Part of a small language model's weights.
Training: a variant of Muon for these matrices, 767M tokens, 11696 steps.
MLP neurons of a small language model. Each row is named by its layer, matrix (up: input weights) and neuron, and shows model dimensions 0-191. Each number is 500 + 25 x the weight over its row's rms, rounded and kept within 0 to 999. Numbers have three digits each.
A block is one neuron, or neurons of one layer that tend to fire together. After each block is what it responds to, as a language model described it from the Wikipedia text at the highest values.

L5.up5:457507522455480507525533500549484505516539491499494485491506479471475510482519528480488524547478493521455535454504490514489488516454480481544458510498457529492488508514460495531491540477489505498480523514525466498510504499495471505496489513539513457511483514517480471520512512531464506494542485475492535475523529517483501547503483471512478480487461479517500475472492458556450488511485498526501494499567462481552512500503460513525454505507487512470455478514487445538483502513488473495500511488502527496481464506527485497520503554501546509533460499435486490545527505501504453457
L5.up103:526470471480449483482506525477493479493484472515485529553500460481503492499499507519563520518530505495522503494494484492540490551465513502471495481490511488498466466500493542462506501502475472488498515492464519478516501509492493527480472482482492474521509525479474489524489502490479484548538493462492518486539504486504503507549507481515517456504551502494447509500534516497455534488480517512555489508565480481531520493515485532502520506452485520499491483505504495499530526461495551509503502479453469480496495463513471461497512507524500498470489494491496462509503458529492458497
L5.up1534:446462514514456499504539513516496495511503483530486476531504489493487510531521447539472496498520489502492524504496514491494489522478532519542491483504493460564502479477504497502476528537511516514501522507459502483505528497534505551532488514471528488488494504493465462510477524488497466501525474492510507492478499454480486538500504482522502488483512471486512512466483473493463531528490511498484506506556508506522504481509474518549469518494452484478463495462556493495511478520497516495466497538482480500502562472523474473508461531509537537483474499483477491526530503443479519504
L5.up2223:535548484524497506512485512496522488468491486508476490476473483525483488529503481549506509494505519527460548486476486536515493525457513534519506501516507486501534493505565485533541492534506479508516513535480510525494480491529475508522500528514522477509470506537515482530505544502485450479519515477486491479489453496472456502473506505520522530497484488514461514542469522559502498560460484540492524484488449483507508463475470512522483505460508487484488505456481511510458474495559513511514488495492509534523487535530518487515470501488515497508525508476458516516490475466501550535
Responds to: Clause-final object nouns

L5.up14:525472490472496522500472495484511484514515478476519451503477494530464495524509512557529513513513490527488508470509521452484459526464531498529484511562502495485502522449513453509489540500503476482568466514516502535476491538442494538472495520501522514472482507539496522500527494529518462500496520485488516503476474497520496512509461515571521491519453527498509501504484525491497485488492496497484540482491473518501483446474470476532531534492524463488511497540507511489456493509492494511539507515529499499533489512538480487495528492470528477493504507526529523498517488535495482502
L5.up1525:544472485490448492512468507531484533511499452508527488530492481479534486493511524545474507496457499494492507465471486479475472514531491494474513506485513533496503509457464545508510513506477455498472498525481504512502521501497504529483485513543489521488507486491487452518516490488488494497533515505557506492475479513514515466541493488473506492509473534498523521493530452506503515534505510480498504521449485510465491523513470487512514457497531414512537425523502509528479504521490505470501481476521482510513482507481532466535473512539545512537482506487536511492480485494517511495
L5.up2251:536503505515504515467516505537515503473545474492520522521493492497506478471448481500489507479526507516485499437490483508512475461504480506473478499498543479475489511477496483545512510500516515508430510481527472479511502560517478498478482465545505467452513447495505511470508528483478501513512486475472468534482496462487509526489487494541509495509508515487481539451514498501521468502493541554522496496437532513502465496537496494487510520533498497526521460463488489499498535517475530462491525414478468462496477462501500544445478543510458525485500474538467483517513496497488491523
L5.up2550:529486462506533486474499519495545540528491506479519500513487518503514455547487460523501517511526496530454497483525485458475455510490507510496504524528470499524522463413511483502500509481550447443553508472487502516537457523495507520505529501499508514534482489503482530483516510441467536507522480483521508463510498520495491481490473506510527479489469497468507499519473490512482492534484505496456522513530478446440501470544488469508506539526554494504503498501510485540495493505515517498553519499523508528494454486514497509511494504502479512432459501476507506510537469570554509483
Responds to: Noun-phrase modifiers before head

L2.up143:489474498488488516494503479493515520524489486488507492532493541502492530482528507482502486554512490478483498514495521540498478530502445494481467482532472506442502520487527500535541529491458503488475485537502470524513461499518500519476524494512526498518488504476526494489510509457533580495508481510527512471515488462531484503510488519570491521529515485524497505516525485457500493517508534525502479493512502454520504511478525494473502497451505488511512463529482503503479509520488563480490480468481495535501492503520494500520515490495451525498494461577515505540492506504488485529
L2.up805:490514515493505557514484468492471523504495505493492491528489486501508500496465530504507465549517471515485510502470482500528442497495482479501504506544491497465518444506440478468478505518442499531521504517493525502492476512536557589515529507529540503510502494468499539506512544551481501549549500500492518474524497543550499533507499486509465477486460500501510497477518488493513572532492468483529504496526531503520506501475514562520475528520474421512502539509482478489513503536505504517519511443510500484527465507486513490517482504491544498486477483532519491553526491489509496517
L2.up918:507500463504466482490443514497495502449537504478492502504499501511516547535499454497509515520445526548511540488512542521478527543492472484530464503510525500428473544517512506553483488466530499491502513526502520549500524468436495487499513472494469490479512528522477458511542496486486480520511485520515565482495486495482485483511468504507509503495471487509475517543446493542555481531527506512448471541474496504558515499499545457529490470492470509532518521500562478493509499519515467508481480525477470461493538530516498498475463496483533525511517530513497495518478510528497517509
L2.up1286:471505465515485514489495557584470507512527446507516487521501508512477520539484530486536474500511505508512486468523519553519461539474484467487502454550470472457509494521522474585477506465474490502491531496501527522504494514565464541502529489483529504468500532507533494477489524504487521503497497534527465462519480501533497476490490501503463560528535516494477496523529498530481471496506483481484465513454486464527531483477544506513531503533531480505515481503515516480481485517524543480505495503491480483483542521540455472467483492508465486530468498480469485526509517558480500508
L2.up1473:546488515521506531473495532510482484498535507501512571501537496465523519493526495496507440536490490484496525518507490530481505519485507510468460491493504475501525481502492481479496496517506458521477512499488493505516455513514542503501522495501503495490479472504518508489546494481480485538519487518493505470513485425484475518482468522489493570485500519491518456524449510489506481446538481519481507476521502506514496550505531502466459517540542481534480511517490527531500493475528527529487506482487506463492459505509498503455488498479527484517455529555496506486498442484524514484
L2.up1985:523492509518488504475503530476528493483531499479482507492483512482528501532498536522508460514512475530473481479504497466499501503482511519482470489503495472547498503516499479498464500500522502489537497498493485508474541480514541478505499502486510502498449453515468455470507487531522496448498511530447501460535511500554489499484488529493534545478511515531509494527498504505490485457535483535455511509519528476504531511531509489510503518507484528498473523490514529496477497497487477470519434415522469497527501494506573484477491499481519461476466512535495473522482491491502518468
L2.up2219:534490492524488519509489488493509484469490519499499472565528529477514500484490499469504511465466504516492508493477500506452502506500516547502516496505517496530534491524515488530527524495508493483505542496498525501527481525499531488524527500533461470504485486453556481449559506492503493523506473498498509447488488512541535483552480504487465521494497468446485518474481493496484533520489496499488499472498495518486521520542483485486503513506530492497494493499459492553504509521496537491483466523471459481525492518496515438477530486486491487554550505521517491453556522519535534482
L2.up2240:482457490512519514490479472505489502505504544477469481467470498480473499503492534501469469539525502484474486509512476476510469484504491493538476451504493498478473458461429494491505493509471501503490520534506547534500460512523558530511523525526550501488522527485477501488511556493479477519491473492532509522525528508475470516510530532515457501497477515518502501496550490510518545492499482481518499519527529511466563478524527540468510522492496475526514524497504472504499489526491477478460491469479485479496473511510487472530503521463532533517468521465505492558518503483455506501
Responds to: Inner fragments of rare names

L3.up313:473535469493502507513465524537456514532518500493460488486492523468478556483499518511516503520487480470473491462510473538498467487512501453453475492524477495516509533426509538497504499457505491467497458529476479503528482482500504485525473483517521526544451497492540450584467480509528481525496484467507516505532468490511513470545502476522475474483516483495492481511499496520521495459514467480526496463477522474505478519514526518519501515502488484496492513481491522485532581482514547459494495486541506520444499542533517514510483470536488460516472519438513510506491503491492465495
L3.up472:493492534493504511478455554526499496499497507483505533468545526491499486535469520511492428524512474530469520481496505507502555490545515524481503510521510516501502490464543523526514532518551552495504471531499486565477499522483499449457483511485516523447493524497489498491509442505502509476495489469524481511498451498514466501465474501509473492509510489482510477530465492534503518487486508465514486500481536481500531504529495445475481504548490500477473466518495484498505519525487495546487493466495520479487529516484503539460504501505519469482483519482499499538493531525495475522
Responds to: Final table cell

L2.up182:506496551501557544498466472451467546485496497550542492495506520545495508493529459479495495477452503499475531507537457489536500531496511490509502536494572468536529457526490498505536518479520495537511486504570458516514493546450518530475474508535499503473478541509514511522493484504522482491515521488502465482487517470537490495488483506497484454465521535494525503532517504513500526538512438508527508488519484498527515532512476496502506532544493526523478499497500507481524486472527489541546474529503535488486462545495491506489504503471490522529535506527501464494509458512492519473
L2.up312:496485511485475477484492476528550465489484495507543508554467460535490515521519494523526518507465503455482505517451547474547503505473453509489506474462467476511513492461532513490482507502495497519465504504486514480541506475488531478517493426449487446504481523430554499476498509490513483508561521524537496504537512503513498531494518475476481489494527477526496483534504512491506515489564459520500471526504487473469506556508498521495499494470492466525535500524465505452518495486505528513518521502520439533473524473493518519492502511512475554532491546506513496493501463473517436507
L2.up1057:536503518499510489486506484495513497481550501484492523450518521422459485487493505486493494488463473516503506485505572476487492458478507462522565540506495496474527510500512494515484519529488500460515513458515507539442535491490551491511491534483512518519525456489478492482521535505520468467428488516498503455466495526530488481505501509521450486515509511538508473500551485525486508511471500528491474549475503501518467496468504477496497479478508482503481487481490465520542539541526474491526495479483488462495520498494539513526532518501504509510520481524486503558497509485482481509
L2.up1265:469509442492463528488530500475496484496478497460505501483512504522473468485530516479499554487519529513514542502513511472435468527488478474531494488504486465511457477470535464524511493501498482563520494526471480511552455489479496490505481512499490512488503504497541511522513476526513524492480509501464501494495512513470470471475523511513479513514495515524552519518496521478525524486493487538527518516503514472456499472505489565563481504491500470475526482522500525504467506501537530476508451495443528515503509457517480512508525534482517503494460525498484575513473477485504496496
L2.up1588:494495517518460497504516495507508514501518514479456530520514522506510466496475500547477525490510479494485517460550485552487489489497489469500512523512499516525497487478487495545475536490554508461457506490486519526518484490489461529470483490494471540510516507483506500500508455460508490490528508470476533512568473487483541493509473514508497435475516524495499505463464497521489502506508493505505523514506470516477483553484523502476474557572515511479490494534509503520493494514542473493529440509513518505503428481483443469485531470488493509468491485504511435536496483535480532466
L2.up2110:491513524492489543480495499501478492507477501481535478522501520456462514499541483531528533547503516523500525488498489471509530464493460481467498516487498522504505509514427487524517468538518525502516443480547493486506482543531504475509501513466478508489468536476506475491516500443525503483489468499523514495466491520518488520496458505527490428480486522516521466520542493526507481517479469520514498565477477507498505500490462507509492523495497469530480536454493471502505493496497487522540471437529577486511489515523502486498449484518476501501502474525496495497486496506529446492
L2.up2375:491540507508491487539471516467472499473524526492470541526504488544486507510518501484510509452508538492495478512473487496518516487509478521504494498508485511499507498528497509497475533484515474553452533530474506478524497491503526492510464487476485472512534470528492537503532496492515489485512508501492521472493527513510473459522520453469528475499451477457486489487476484519460482471526495510516496499467521479476481482468538515504544490507517533460525519498475531496525476506504507499509498486457526515497488531482500437497557513506488486543506510460488488542514528475489457523
L2.up2546:532519488478539508500498503519530492505489482498495506482496493509524514488559528463466479478542490505495504507548519454459496463489491460474466480508484511511473498526514483502496533493480514448513460500468580507481509527489462479442523496429519527511500520540490517513487466502503535490521517468542483458464494571503477492564467482521508517524475511485450477527506441453487518515529498519460514518521541502509496489542506458533526528454505487467509488472501490547495501483508442514518495473515497518465490492486525474495504504501415487453518461478482490491497470524497511520
Responds to: Temporal relation words

L2.up270:498523483501500520457497473504481468532497547480489542489477519526494518537504488497528481471465520502456512471488510540487506526517510484465488479461467447439510587511521533467518558481522515441532527469479506506471523477503495523539514493516518483479535490466514485523548480532488513479530516485510498504473547482510505455516485523516516473500501533495517485514513482466513543458528463509481497512480510499477459492533493548462480496499464493467504489471512472503514501550473510500491498495472501508485484524513479484482536483508505486510496468525475468489513459541480494482
L2.up446:547461524502477498534508442516513515472506485543521513501508528511479481520471488507491518480495510463483497504571552516517531481491533509494515474502530521517474514469467475482464471476526532483466519486465511486510535513501505501534525508523522507486523476483482471506515520538516489498504505515505521501460483483523502487478520481463556476523520454449492514445515514499560547502503495474489494496502493473484492466479488508508479514509512516447525511503515489468514555486504473481519472488486532541459470505469493508480539523537513462506525541441471453493519480520468486495
L2.up781:496479527524493493540500503480456536462461546560509442515501484504471526540505517504513514487544496532473503512509472532516454471524498502460484494499492490523508504497469481491491463473509498486487477489518482571505443533537457472495510460510542491482466511513514494450560457524512459498535493470506478540486558483501505455552478494485494483482472485448496479520465459500492519467496469486548473503520457496551511470482514468492510485488466488527522516457506480502492529490527522486466513506509532517468526491488505462481487536494511547542511497487495508498496518539462487490
L2.up1012:527501495503484521517505491530500513533460509504535502492531482493478493501474484501503540590490480479508519436545424562506522465557507494533514504517508489507507504509498524496476523495485524503490517523512502481547518506491519512529456495543545483501525500495503530493556472494462502483533529483513568477464487462474485528484532461499517479490490489478508498474526524473511502515480476478502472544500509470501502525523458509515536483470558500505468508515486486530479481492499535508510527501446470513506529494505500514499556526496483461489535491492493501470521518488517535483
L2.up1060:505525534528504552503481462509495528454465508522495478514473558496485494502494503517475520510534538480507544488533500507492524487523527509508490488573493476489462526473520491514521472532518522532507473488482499497515463486495500464491460507476513541480515553453501510488516530490499551520506533521498529525483463489530457542487470504488525502497510505494494471459516526523508554530507485476514535537447495487487504489505495494504492545483464501449500468477531483506491490506486454521525479496482520546484517528477533504475486524475503507528481533494491514486471504515476564475
L2.up1410:511482534492510505484490465538518477492504490541512526511511453514443459552487505512486488515472547500517484511500489530484518487510471515509530475505497517422515471470496514523456475513543507489488480449439557516512538504522536544514543521499511516499523512457486502505477513481476495490515497471497487455516518477506474499444527510489514478485467483479525525492537492496479500524516473468503472534461485512475498480464489512521471533487477501471479499497511536503514535483462517497461509490497426517509542497482499538482457508562469499480505529475483504490480514492492532501
L2.up1731:497547498547551548493472492494525516501461505509524513497453500478495530502464490466491469476506498464521484476493520468548477474531528500498512460486500488506500477471506491456507510469480531527504480522494461502500557527496473546506544514454478526501525453538504485512529460492486477474559507483500501499491523555467463495501523487522486486456459477476531480496526506478495532542539500493503502478488501490509524479504501504486517500508482482546530465506516466528511528474508469511502488483493495504507527516514493507487512570523498464521479486469497508482490521526489484518
L2.up2356:475553526524485496507502488494509519528544544530482474484488510464504530569471480494446490466503515489519542482471510484498489527514535468515482476471456481491518552485438467490463480486572510526500519486502499477508485466498508530525514479504499527486494487448513474478499497487495464476512547502492522511536543495492495544471514487506527448473524505466501491519511442490519527488490484478528500534502472485439478489525539528504473509485523542537478490457522541494508523523479527492490485470463488560505521440500496517470527477512543518481520516544521512464492488474505508506
Responds to: Removal "from" and verb completions

L3.up1117:543517520500477492463540488488524522469522475501501491503465518490516511487534493521487460539515487508474519495513524457489517525484543449497498516559490526521528490480509471494460521492473527508463499530496523504538492549519497473535514534515496527491498455503512479487496461505495495476462542503471486488458522496487524489482509507511519476535535491487497570535511479462493493515507479555497535550497511492522529538493505493479532523510452511502483522476503493497470458471503507481476515521472457525552523509489502517508477518531504521499474459527513507492491508538541505547
L3.up1596:508517519496511526480494498475519505493532513516511478470509465533498478488518521498492480506510498497512505482505465505492504513477486466482502509517532509500526505497509496520458536494479549480478502502521521520518477518453473497496466499476439488478440479519485514496497459516492477494507518520512509476507523494527538559532539529529527501572533465523488478458521504485521509504523479499520494527483455532491484537465454481487473515513498505522499495521476509526518531516527461532547501474507482494485554515505519522533475494494485515513521521496501472540495497502479500478
Responds to: Time-reference word after preposition

L2.up344:515487491540479531509537537483464477516525477552471512573506464507480478474475449484501497477515537502533523490505503516507501532537512479546491525512481545513504468470499510500491488491516503477463463497494512486519535499523506525529498483502512516508450496561500479511519521499516508511476505517480491509502520487499517471488467460505504500463505489469431543539516488445504516518524521482465531540542488510553467503526527492492524489507507468507477523468502514457500499515489518519507465508499504509490530466471534525523527443484495459480509516463489530552510478475486510443
L2.up614:513515565539517455507552520506500490503505458527487528526481463541445506486528501486546487499547490493512503477538486524468493473483491513462494485539493519510514464492524481500473510519538476514507494530484529495479471493508480468487464474524494487493524548479487511490512512474518498538524503512438484447488493488512518468498529508501555515458499500496512514560520491492504522495458526481475526480497479540550508474508464475544515517473494493467478519449501508476471517473498544479503503506489457518521497511484548471544519524505507552481524498511456496500476486461505498488
L2.up1172:486519537514515520476513507526475495477515510498540522496450486506515438484508479479504511562510488519478480457478535466484467509507484510499514522511491479478499470498495508544498478489434512524521516477456503500510523529493486533550470483488491467506449519500495512468459479552493525484482484488463509439484527470495491461499471510519472526519495497491499518536506509505500517516549461493514507505526538483504462505476514495508477494515476511482512520475429502495525472484494511506492487507528479505511499519472474474477525499494477460477491463538479512567472483518503552488
L2.up1252:494523527500485491495518478512496460493510497470494504497540501483474504549566511489531473512493486495536503501528501500503501506494485491520487508518517479497509510512491486521490508481483454519494503493490530500509474472491526514537494521478484523525487508530485476509423494500522515512498503497526519500536505505500428538488479493502467502505514553503521520470497483401496497527511497496520471505491495499496493470527459498480494478504529495482528492495551510480527521504436533551521493544500481523538498439466513502528483492490546480482505489474531533484511536480519533516
L2.up1319:496483515499486487470507481496493474486513498493463508503511498508505481507513527515553547485484462463500460494486506510471501489472504499507480488496477521529523481494521598525466488485515447489423492548438477492497500492490519518537483505477506453523505513492495481496490493508525500535491486521462484497511478534484519485520493547512462504465495465508544521587549537493456509557494479529485497519503548484558474482496506523501526510449461477494516515491465503490494523483524526500503497494504467531549482475510492520470502533522460468493464531510468542477547512455509514491
L2.up1320:494509575502461510473535504492498465457530510469481500496470510491524478491511532456531515483529496514508504467510480473466492481499453499545487498495511517519503477512517491540490484534490528464524512515486516431468510508508496497458486482485481477508506555534499529492442493534468542531482506549449476469485482512494537488528492497507499490472481525509488530507507535541486523483494450456485540527511526467500522469507530527512481507468509510517492491500474493487511495488499529477503469514498457532515505473498514472503580522512507500484514504481493509547493494498508486474
L2.up2120:468490548479537485472525520485502478507493515490523514504461512518522494507507515494488507484549495481503533495511456449503477456512482501524497533505483451484506503488495518526497498465509533497510486517505493487488495534505481546512477473493489470511489466507469535499485478474520534519514522494497513450497508508461508484472516513522474539532492495492476532521479506536487455509490482529534473522493520487483496504485513507510494505500517507466491506495509520477469400449450503499474511504505479489486496481496498478484507492503490504490521482507505506568474501492513520493
L2.up2135:500491514483519513511517497470513529476504482503510537485501476533486479540505476508525496514501474519486525492496500496496504505534499506509542488554461530481467529485519585478472466492510514511486478487489508515483482499472451464488488498507525493456496522523533474476500477488485540498508462494498525498516476496495495495515476527501494485488533502486494526515511537480523487487511495421533447501497516499468465493476492456522539493491488515493491536499474516516517548469495494488500519527525510478492523516482504463528464525478469500481515489495516483487477480495496519524
Responds to: Late-clause pronouns, table pipes

L5.up226:499468519463512494479535478473538514546495504462518517486498507539480496501503516494472520521536518506510479464520494467448513440446484467479524507495458526521477493478492533513528511465505527498487536470520468471482521559514510504491495508485469541498466488507524507509495483459529511511500523545512508525545446480566487531501506491474487490477469462494516525464500490513483525493503484496508538491518478517500548534507452499465479511485506485542493478524547484493489516507517549510511521512496465517504506501496503481543494472489494486451495502529507527490510512513478525495
L5.up1429:497474467543531513491481513469516514505476489469472516452483502506453535514501511524493492501516523439490474486508425497497532476494469465474510473508495487539500495520504470484502552486468488477499528502465499482461520529446503496499469478507500518493481492485512526521512491460536461493501459539515487511484495444519478516528517488498515482543538471523540550477494442471548497493471497537484490463517525482533517499490485510510518504518521518533508520486514477507504497465522507532512480470477477493500529489518477445508485517476517493514510532500510511484517493489489450481
L5.up2017:523480503466521538512480473499511493541495469536448462506482501508481481467522503482481486513513478546487511453535480461537465497560441479521511501468545507512541449511466526479532505512540459506516514502471495479541469513479498477487541476509431497537531502496528552474500455483505510492523493530518490520549440497503457527537517486510541459508496488441516499505521496473459568512482497463480489482504551485513482508488481498533514489492535487483529507502511495511543512460546507459536541494495497495508479499458490471517532493543498457516516493515463454553530520456551513473
L5.up2523:475470485474493492495529481469551509528500463484536525522481485502500500557463494543486487490519520506476495503510482506473489470482490480488521516461531474538485539484485497482484529489496502525543480493475469493513486513483490518478472491486526545505451463532481522478480507496516493487570511532552527474488527496496487498499490517517488480526511489417529485426523503491500515508442525506472468532562489501505494463488464479522517546482512548527513473500483488549490534493526497521476517483527488498530489520534461545520475527474530501446463536510497470464520500545567494496
Responds to: Aspectual and phase verbs

L5.up576:501508480455494505465455487524534508500535515549469455474446526520498483543457509467471534523472511497509532503479495530495538455492491507528517487513500473529474515476519440529499493498511485478536513498535510477488537481500484503499473526496515512447473459500487504514483525507539496507507461506439502513465492540489499456515498499505489516474523524490491532529473515520503470522448535538545473479510483496495476464534559504514493540499513517505545493513464526517448479508525517509467500495493480545497536500502504525496473489496483498514529499488500500511458469492519531516
L5.up1161:476475503509541508488502522519507476515455487503475483483522461500473527533506518469498497541531495477473498494496487518508501493500517526540527518507468532518516518497507481523495491498497468467510525544508489555492516498512463528507438559500517510464491495498472451472492487481511487495506519506523519503549500472522493476523496500538501486473484552467506520487464490528518520546530492517500505532467492480517465477573497514494457501500533516499501502535502498506492485502466519516504520480508465512482464450460514518513445484490460490552478501465507511531508506523495503496
L5.up1406:496503460472529510564499541517492471499470514487486527471515513522478515469487498481488534561508510491476500501521473522462457521494479517538493522511485479484495513461506502536512514481480516443574503523515486484482515522520510539468504521482508537431512487483494467524509487517535531502505552503483534462511485505473464486525515515486489539518504492443493514530496484517493516516518503534496534528447553481538509461509523473512511513504515513473481509536471513529499496490490522505522508490539481542513470484475488525443451450500495487471530500517453526488465534556488540526
L5.up2011:522462533499495528516487501523491471528464502483507489460557468500486535504573514464495505485545502520490501467468501515509462460456516514523514551516477481475494498487507492533497507473439522457509527551493505470442550529452498535480528502500483526486455504484500465497509502513531462505461502500452512472535445476527473465515498499486511500501502512463538493524534497535486551523522512509491472569481506486513515494564511506493491527500502517500504495523483476513489476506512551507499485533488534529500497482481521469494461475488509477445527458477484525534517505507532527487
Responds to: Plural subject nouns

L3.up551:500515476511525486490487478522488527452546550514506488528492492486544491533506494532524533494520494432484538493478516511507516526495534483483534480479467521483547511515486558456499510495498506512527458496472489469558510484498451510518493492522493514488473483520447468482515536557508519510487515439475498515489468445491474487513496509490551503504473444535463496518479539513511466504528518480501512535465471485503486487490497460514499585498472530465484452519499485508482513493526461542484515495473508477503520453514478473498509526491522538535525467490463511509527509480455478450
L3.up556:515520500509485489496481512478489511472561516561511486529491489419480553491516497466504525493506538470476485488527489449504543517498509522485500488488531482540486487513475524517482485481483517496521491493518518466465481523489484522500547529506494471498458529520453521490512473513483502486478539467488523522483524469478519540465530472496553493518491476542482537504466526548505521493516533460493496540499514544484483484494495476511463533531491518455523448479492498530462522488535500473485496473488527491513474516521497500456529520508513478488512526449480549506492471505497473474
Responds to: Infinitive "to" after control words

L3.up1617:513478476474519489494500493511483529503503504510497455494482525456529515462480506465505471482503531486519514513541524504511513479483524463484500489529498517510524488497499484495464481459510477509527509492506495478568476524522485517487552519497472440519451536499512494490524483498450544468494516473522548486485526496533497496508466491486522526485527473499468482503528521496514477469443496496490525483494539444513489499479492508436524537492500435501481514495475502526458493492490461480482489531541513521455512506508500529537491516495520494504503483518498499523534479477488464504
L3.up2089:478510486518503489486473500540473513486513499518527483504453491498537545478459494470502471487527482444518469532493491475470510531515526476489537440500491523504540457512451479475485494528485474486528499518506539559494492508521494517513527465532519484549504496491538511466477525512520557517510536502526557513492465472486471505505507483508502500465498540508477481444517511488517471490453520524484519497504548473493477495523455507470473515463503485533474528512466506489463477477538483520556507500491498526498491485493498478513495512464524498523478520505543496471488473482483481493
Responds to: Surnames after first names